config.toml
activation = "swiglu"
norm = "rmsnorm"
rope_base = 10000.0
qk_norm = false
tie_embeddings = false
init = "orth"
init_std_qkv = 0.0278
init_std_up = 0.0278
init_std_down = 0.00419
lr = 0.01
warmup_steps = 200
train_tokens = 499600000
MLP neurons of a small language model. Each row is named by its layer, matrix (gate and up: input weights) and neuron, and shows model dimensions 48-143. Each number is 200 + 30 x the weight over its row's rms, rounded and kept within 0 to 999. A neuron's up and down rows have the sign that makes its largest values positive.
After each neuron's rows, "fires on" lists the tokens most often at its 100 highest values on Wikipedia text that the model never trained on. A number after a token or word is its count.

L4.gate359,160,211,200,165,176,164,232,233,191,198,224,149,201,227,194,212,209,189,206,176,206,220,207,210,200,250,205,243,232,170,222,153,223,140,166,206,220,207,194,264,174,202,174,228,184,195,161,143,223,152,246,227,203,254,192,184,218,215,175,210,159,201,271,220,197,221,179,188,208,158,171,202,222,171,160,242,175,168,169,162,196,205,136,216,157,192,279,179,135,226,188,195,197,204,178,199
L4.up359,232,159,190,272,137,276,198,164,170,162,241,216,214,214,188,182,190,216,184,201,177,162,215,182,167,211,159,219,228,198,220,240,208,174,160,231,225,178,229,197,159,232,196,210,191,187,214,152,190,254,229,205,200,163,225,257,225,225,169,211,215,180,148,192,232,224,199,185,173,237,165,184,262,187,173,234,179,286,179,178,178,206,192,215,166,143,211,241,212,211,231,180,146,227,207,215
fires on: "-" 20, "and " 15, "am" 8, "–" 8, "ak" 7, "av" 4

L4.gate17,217,215,224,204,219,203,207,172,226,152,196,209,164,194,208,175,176,265,164,235,147,208,161,157,190,142,206,267,192,199,197,220,208,214,184,197,201,205,181,178,193,181,170,190,261,171,132,246,197,216,174,158,217,160,230,229,193,193,164,202,182,212,177,191,168,248,195,187,171,202,218,214,220,173,217,135,195,200,208,186,180,164,167,260,154,180,199,189,198,222,166,194,223,221,176,196
L4.up17,188,186,262,178,144,231,148,260,207,178,214,193,184,215,131,152,214,186,244,156,272,139,216,202,273,229,179,223,202,212,207,228,220,231,164,231,252,196,208,249,203,158,150,206,227,247,213,216,230,194,253,193,184,159,238,227,227,206,189,164,205,219,166,181,183,190,225,161,178,201,179,208,224,150,172,234,264,222,244,160,199,221,191,227,173,182,206,173,160,206,226,186,184,231,173,194
fires on: "tic" 24, "i" 8, "ri" 7, "ate" 6, "ni" 4, "di" 4

L4.gate483,149,211,152,189,218,214,169,131,210,246,155,221,199,201,227,219,190,191,177,211,179,203,199,187,162,262,207,239,166,191,210,192,143,176,224,197,163,235,215,225,151,207,227,194,225,204,163,181,265,200,278,173,119,209,224,184,229,210,208,157,184,167,229,172,208,188,256,287,200,183,185,199,180,237,218,161,176,198,211,191,220,193,169,198,136,175,150,180,249,244,152,221,210,201,201,227
L4.up483,158,192,184,215,179,205,171,200,234,186,176,254,252,227,196,175,215,228,147,227,208,206,184,198,235,220,175,226,161,195,194,194,268,131,201,215,165,204,277,166,148,234,187,199,154,195,214,216,201,237,209,234,160,278,173,209,146,167,186,179,177,199,206,232,224,239,174,188,221,195,191,207,197,209,167,198,230,219,211,192,183,172,170,209,203,161,199,170,209,237,207,219,166,196,207,217
fires on: "us" 16, "es" 12, "in" 12, "is" 5, "as" 4, "ts" 4

L4.gate203,205,172,207,173,159,167,227,227,180,171,226,233,201,188,161,233,177,170,191,218,219,157,118,251,181,195,163,152,164,203,121,182,257,178,209,173,186,200,217,180,191,201,178,182,176,272,208,214,226,187,205,195,209,196,176,235,197,168,209,194,185,226,185,156,194,158,216,156,141,195,227,185,188,151,194,219,211,226,196,170,226,223,165,197,185,256,178,167,271,212,209,256,181,193,231,184
L4.up203,230,227,227,217,195,219,190,262,240,169,222,225,170,129,190,149,241,177,203,179,228,197,260,239,181,247,190,238,237,215,183,193,125,217,181,241,213,264,183,234,213,147,170,200,246,200,169,140,169,153,191,207,222,189,226,179,257,222,255,224,212,202,165,188,176,209,171,255,177,189,178,184,256,166,209,232,193,224,213,206,215,224,228,158,214,213,227,173,199,181,222,154,209,215,180,199
fires on: "li" 46, "ri" 23, "ran" 5, "j" 5, "le" 4

L4.gate675,197,237,177,146,192,233,197,160,229,177,161,172,194,211,182,250,160,124,200,220,205,252,195,222,264,262,233,186,159,199,234,181,189,172,236,142,159,211,217,236,217,188,204,187,168,172,233,140,170,183,216,211,147,194,217,251,148,158,227,208,191,243,181,206,168,171,224,238,232,195,219,209,192,197,171,147,203,141,223,237,232,187,226,226,182,149,217,181,132,169,188,162,236,215,210,138
L4.up675,221,234,195,211,238,176,136,137,218,201,259,224,243,225,180,183,166,232,207,171,166,160,213,173,216,230,159,181,249,167,228,217,207,242,211,206,240,233,255,196,195,185,166,228,217,145,231,223,238,182,187,243,215,217,189,190,205,239,303,258,151,167,228,200,214,143,167,234,189,234,255,183,184,185,234,227,244,195,177,189,225,186,193,205,195,195,244,225,227,231,211,212,171,214,211,230
fires on: ":" 37, "ed " 10, "ated " 7, "is" 7

L4.gate315,213,216,143,201,227,230,191,215,221,243,147,179,228,201,233,222,173,204,200,256,234,230,194,195,236,258,188,191,201,223,179,208,204,196,247,171,166,205,239,204,248,198,192,195,185,241,236,195,157,150,234,226,145,209,191,222,191,235,183,127,203,179,170,193,160,196,231,225,192,167,226,203,226,179,231,198,179,198,148,217,236,182,205,147,222,194,243,152,189,169,224,189,223,219,262,225
L4.up315,235,172,201,195,148,190,233,192,188,233,199,181,203,214,185,182,234,215,181,225,207,227,229,207,253,194,240,193,215,128,165,262,190,173,194,224,208,203,211,211,178,216,178,213,198,184,221,148,204,208,249,240,180,219,136,176,192,218,195,167,176,211,221,195,234,177,200,188,244,130,218,195,217,133,212,218,213,187,210,229,232,245,265,247,195,211,209,240,203,146,214,204,179,193,215,202
fires on: "0 " 14, "it" 13, "at" 11, "an" 10, "in" 9, "us" 7

L4.gate148,200,171,198,230,137,164,185,180,203,236,235,226,210,223,218,191,248,183,215,173,172,168,229,199,164,216,204,214,223,272,218,201,263,167,202,222,129,181,202,194,206,201,154,238,236,199,219,194,219,157,175,192,193,217,217,179,213,223,207,193,234,205,225,178,213,196,207,136,212,197,223,238,180,168,157,191,197,225,199,205,167,217,208,191,193,201,247,227,160,161,200,207,202,261,245,163
L4.up148,197,158,227,227,194,215,180,202,188,199,163,224,182,213,186,212,248,179,175,230,237,198,200,168,214,147,222,194,153,191,159,150,158,171,202,206,202,162,175,177,181,169,202,265,208,187,200,223,181,175,244,201,181,201,280,212,230,203,207,227,225,185,200,239,224,134,203,180,191,159,170,158,140,183,186,215,185,217,207,265,182,198,268,146,223,221,176,208,167,184,174,221,156,199,207,211
fires on: "|" 42, "| " 15, "- " 7, "ig" 5, "i " 4

L4.gate218,248,191,187,184,237,240,133,215,183,180,191,188,241,250,186,163,195,206,210,241,206,231,223,216,232,175,193,206,206,189,252,259,193,193,194,198,202,207,224,146,191,193,177,163,205,275,194,220,203,199,230,168,146,208,190,206,162,190,187,219,172,245,219,248,234,207,190,217,224,145,199,197,202,199,214,136,205,202,222,211,175,224,188,220,177,165,214,157,244,197,263,261,209,195,199,216
L4.up218,184,165,179,245,218,245,150,179,214,202,231,178,248,209,233,228,226,267,187,200,183,216,231,240,177,184,195,247,169,134,166,194,163,170,219,273,229,173,188,195,197,181,186,198,201,206,222,224,159,204,198,158,197,223,197,203,151,266,171,183,191,186,230,188,201,157,194,178,205,198,195,213,241,164,231,143,227,260,211,181,209,200,182,229,127,198,167,207,235,229,221,223,183,198,167,223
fires on: "el" 24, "ac" 18, "ic" 10, "av" 5, "pl" 5, "ter" 5

L4.gate309,238,225,182,181,175,188,184,248,250,191,180,172,175,175,172,198,247,191,151,218,185,194,209,193,180,199,176,143,204,172,195,181,159,191,218,172,182,168,173,144,223,252,138,236,222,200,193,207,189,192,261,230,154,255,216,220,198,219,192,218,181,159,188,222,161,250,232,230,195,245,223,211,202,222,174,218,192,189,199,169,200,177,216,188,83,210,190,164,206,177,210,185,214,215,265,219
L4.up309,179,232,203,194,192,222,195,174,230,171,201,194,206,211,187,179,194,207,204,191,171,144,186,240,177,153,259,174,221,143,176,212,203,173,171,196,199,166,166,225,140,183,167,259,168,222,223,262,215,186,240,206,191,264,228,203,202,223,196,194,202,192,152,195,254,251,211,245,194,247,253,184,272,189,229,208,216,224,120,223,197,181,212,241,217,175,213,136,187,210,199,175,231,210,208,193
fires on: "-" 46, "di" 13, "enc" 6, "am" 4

L4.gate199,250,203,218,184,199,193,186,268,186,243,225,189,181,202,177,223,136,211,227,219,195,163,179,164,195,193,163,174,169,172,221,225,188,182,132,191,174,211,222,180,192,145,184,210,211,192,164,220,205,212,209,199,197,246,191,214,160,176,216,213,244,163,179,167,262,197,206,177,212,198,210,204,154,185,218,216,180,183,136,196,165,203,176,206,195,210,239,236,231,210,196,220,200,217,194,198
L4.up199,163,213,215,216,176,234,184,276,239,228,240,187,255,204,202,216,196,233,274,227,170,163,150,205,151,186,187,209,200,235,168,211,168,206,156,144,140,170,216,196,193,173,152,263,223,221,234,217,247,175,176,191,211,184,164,256,198,216,149,197,195,173,203,196,199,181,213,198,152,191,185,201,203,168,225,172,198,170,159,215,205,219,221,228,189,245,210,181,228,161,189,194,207,169,176,214
fires on: "at" 26, "ic" 21, "at " 11, "es" 4, "ac" 4

L4.gate202,159,195,172,227,226,153,162,190,204,185,178,215,181,193,163,138,230,211,156,254,194,184,181,215,227,193,176,171,144,204,216,196,198,203,181,204,153,153,200,217,201,175,194,213,171,219,182,232,215,188,216,206,179,196,211,161,176,185,224,195,231,193,239,201,188,189,242,203,194,179,191,159,205,166,186,230,213,135,217,210,186,182,182,193,250,139,216,158,223,174,231,258,210,158,132,190
L4.up202,254,209,185,204,191,193,187,207,212,206,237,215,204,235,156,227,170,233,210,164,212,237,219,183,206,224,174,202,219,189,238,134,193,147,156,181,238,155,226,276,202,191,188,242,217,194,181,164,220,220,145,217,286,208,154,196,220,227,211,204,161,191,211,168,174,171,135,215,232,241,209,168,157,215,158,202,201,170,179,183,247,198,209,266,200,222,170,192,209,126,174,200,188,178,213,199
fires on: "at" 17, "et" 10, "es" 10, "we" 8, "0" 8, "le" 4

L4.gate698,192,210,201,187,212,224,203,213,181,166,170,204,183,203,203,169,242,181,201,259,215,226,161,172,220,241,235,180,209,169,185,205,149,154,167,234,202,190,222,156,234,206,154,198,155,196,196,189,217,184,215,209,199,223,210,214,216,203,224,142,165,203,207,249,204,211,185,206,161,229,227,200,165,194,155,185,156,240,196,205,216,164,212,191,178,176,196,222,249,177,180,180,182,168,148,166
L4.up698,209,133,175,169,232,221,191,260,161,171,183,223,193,241,178,160,165,257,189,270,183,226,235,171,249,208,185,189,223,226,168,183,223,220,132,260,255,168,263,161,163,228,175,208,199,199,212,144,193,249,233,199,150,223,190,229,217,177,217,222,191,239,196,262,188,224,225,226,151,201,212,208,205,188,235,190,180,191,221,178,204,195,167,230,259,150,225,260,208,180,179,220,216,239,155,190
fires on: ". " 20, "u" 7, "ot" 7, "ur" 7, "h " 6, "al" 6

L4.gate624,168,192,185,192,202,189,203,201,192,183,151,181,186,182,218,192,169,217,209,220,198,174,152,178,187,257,175,202,198,178,219,142,195,162,232,233,188,160,234,239,218,204,220,234,152,235,176,200,167,235,165,249,218,164,176,224,216,276,174,173,224,204,186,177,180,198,232,206,150,192,198,166,186,226,209,265,232,240,186,208,131,211,185,241,132,205,181,204,166,210,150,206,236,156,257,177
L4.up624,231,237,214,178,208,181,159,218,202,231,162,178,230,184,248,195,174,235,176,187,210,203,167,163,219,185,153,176,264,226,174,212,174,215,197,192,203,190,259,157,214,130,147,210,243,178,192,191,187,184,192,228,174,193,216,174,301,162,186,240,227,197,195,163,247,224,201,211,297,277,231,174,173,184,210,239,176,136,222,166,192,221,237,232,186,188,201,224,172,175,200,187,190,199,221,205
fires on: "A " 17, "States " 17, "ia" 10, "a" 5, "ina " 5

L4.gate378,216,243,187,222,164,225,149,180,245,165,220,210,304,207,212,140,206,177,178,194,180,191,162,183,177,211,251,190,189,245,183,164,242,221,206,193,159,163,175,203,181,198,166,109,220,243,247,193,182,227,159,211,209,220,186,175,225,165,188,168,182,199,164,178,234,189,220,226,122,180,190,187,192,178,158,196,217,161,182,204,225,174,251,119,167,237,147,165,148,250,236,213,203,234,200,204
L4.up378,227,186,184,244,159,178,185,225,235,177,201,229,190,144,227,242,223,256,184,259,212,168,246,150,180,230,189,243,247,214,198,238,209,251,179,192,252,167,232,144,157,251,247,172,226,233,177,145,210,231,151,210,176,216,160,192,207,219,208,236,149,233,204,200,223,237,258,177,188,218,170,193,198,234,177,187,192,223,176,226,185,259,210,186,215,161,191,175,195,209,211,173,198,220,271,247
fires on: "ep" 23, "b" 12, "et" 7, "em" 7, "ri" 4, "li" 4

L4.gate392,222,220,227,171,208,183,195,194,218,209,212,152,240,207,252,195,174,221,182,203,225,235,240,191,190,192,179,216,150,200,213,204,202,197,193,242,161,151,197,231,176,245,114,177,261,160,194,252,190,143,150,283,202,164,227,181,206,222,179,210,182,178,159,204,213,191,195,214,177,188,210,236,155,186,244,159,189,188,239,178,182,237,185,206,198,208,207,167,251,193,214,187,152,189,263,134
L4.up392,197,213,198,219,189,190,188,190,170,242,184,175,197,120,235,220,234,195,190,180,189,193,245,219,248,237,236,168,215,219,192,177,160,197,189,200,215,200,207,227,207,220,168,218,190,171,184,242,193,134,199,209,226,209,181,198,225,162,196,183,161,221,193,167,206,275,186,209,179,238,238,192,205,208,223,217,167,246,166,230,241,158,190,150,215,173,195,165,175,247,138,183,225,163,181,199
fires on: "n" 20, "ver" 12, "own" 6, "er" 6, "ro" 5, "ri" 5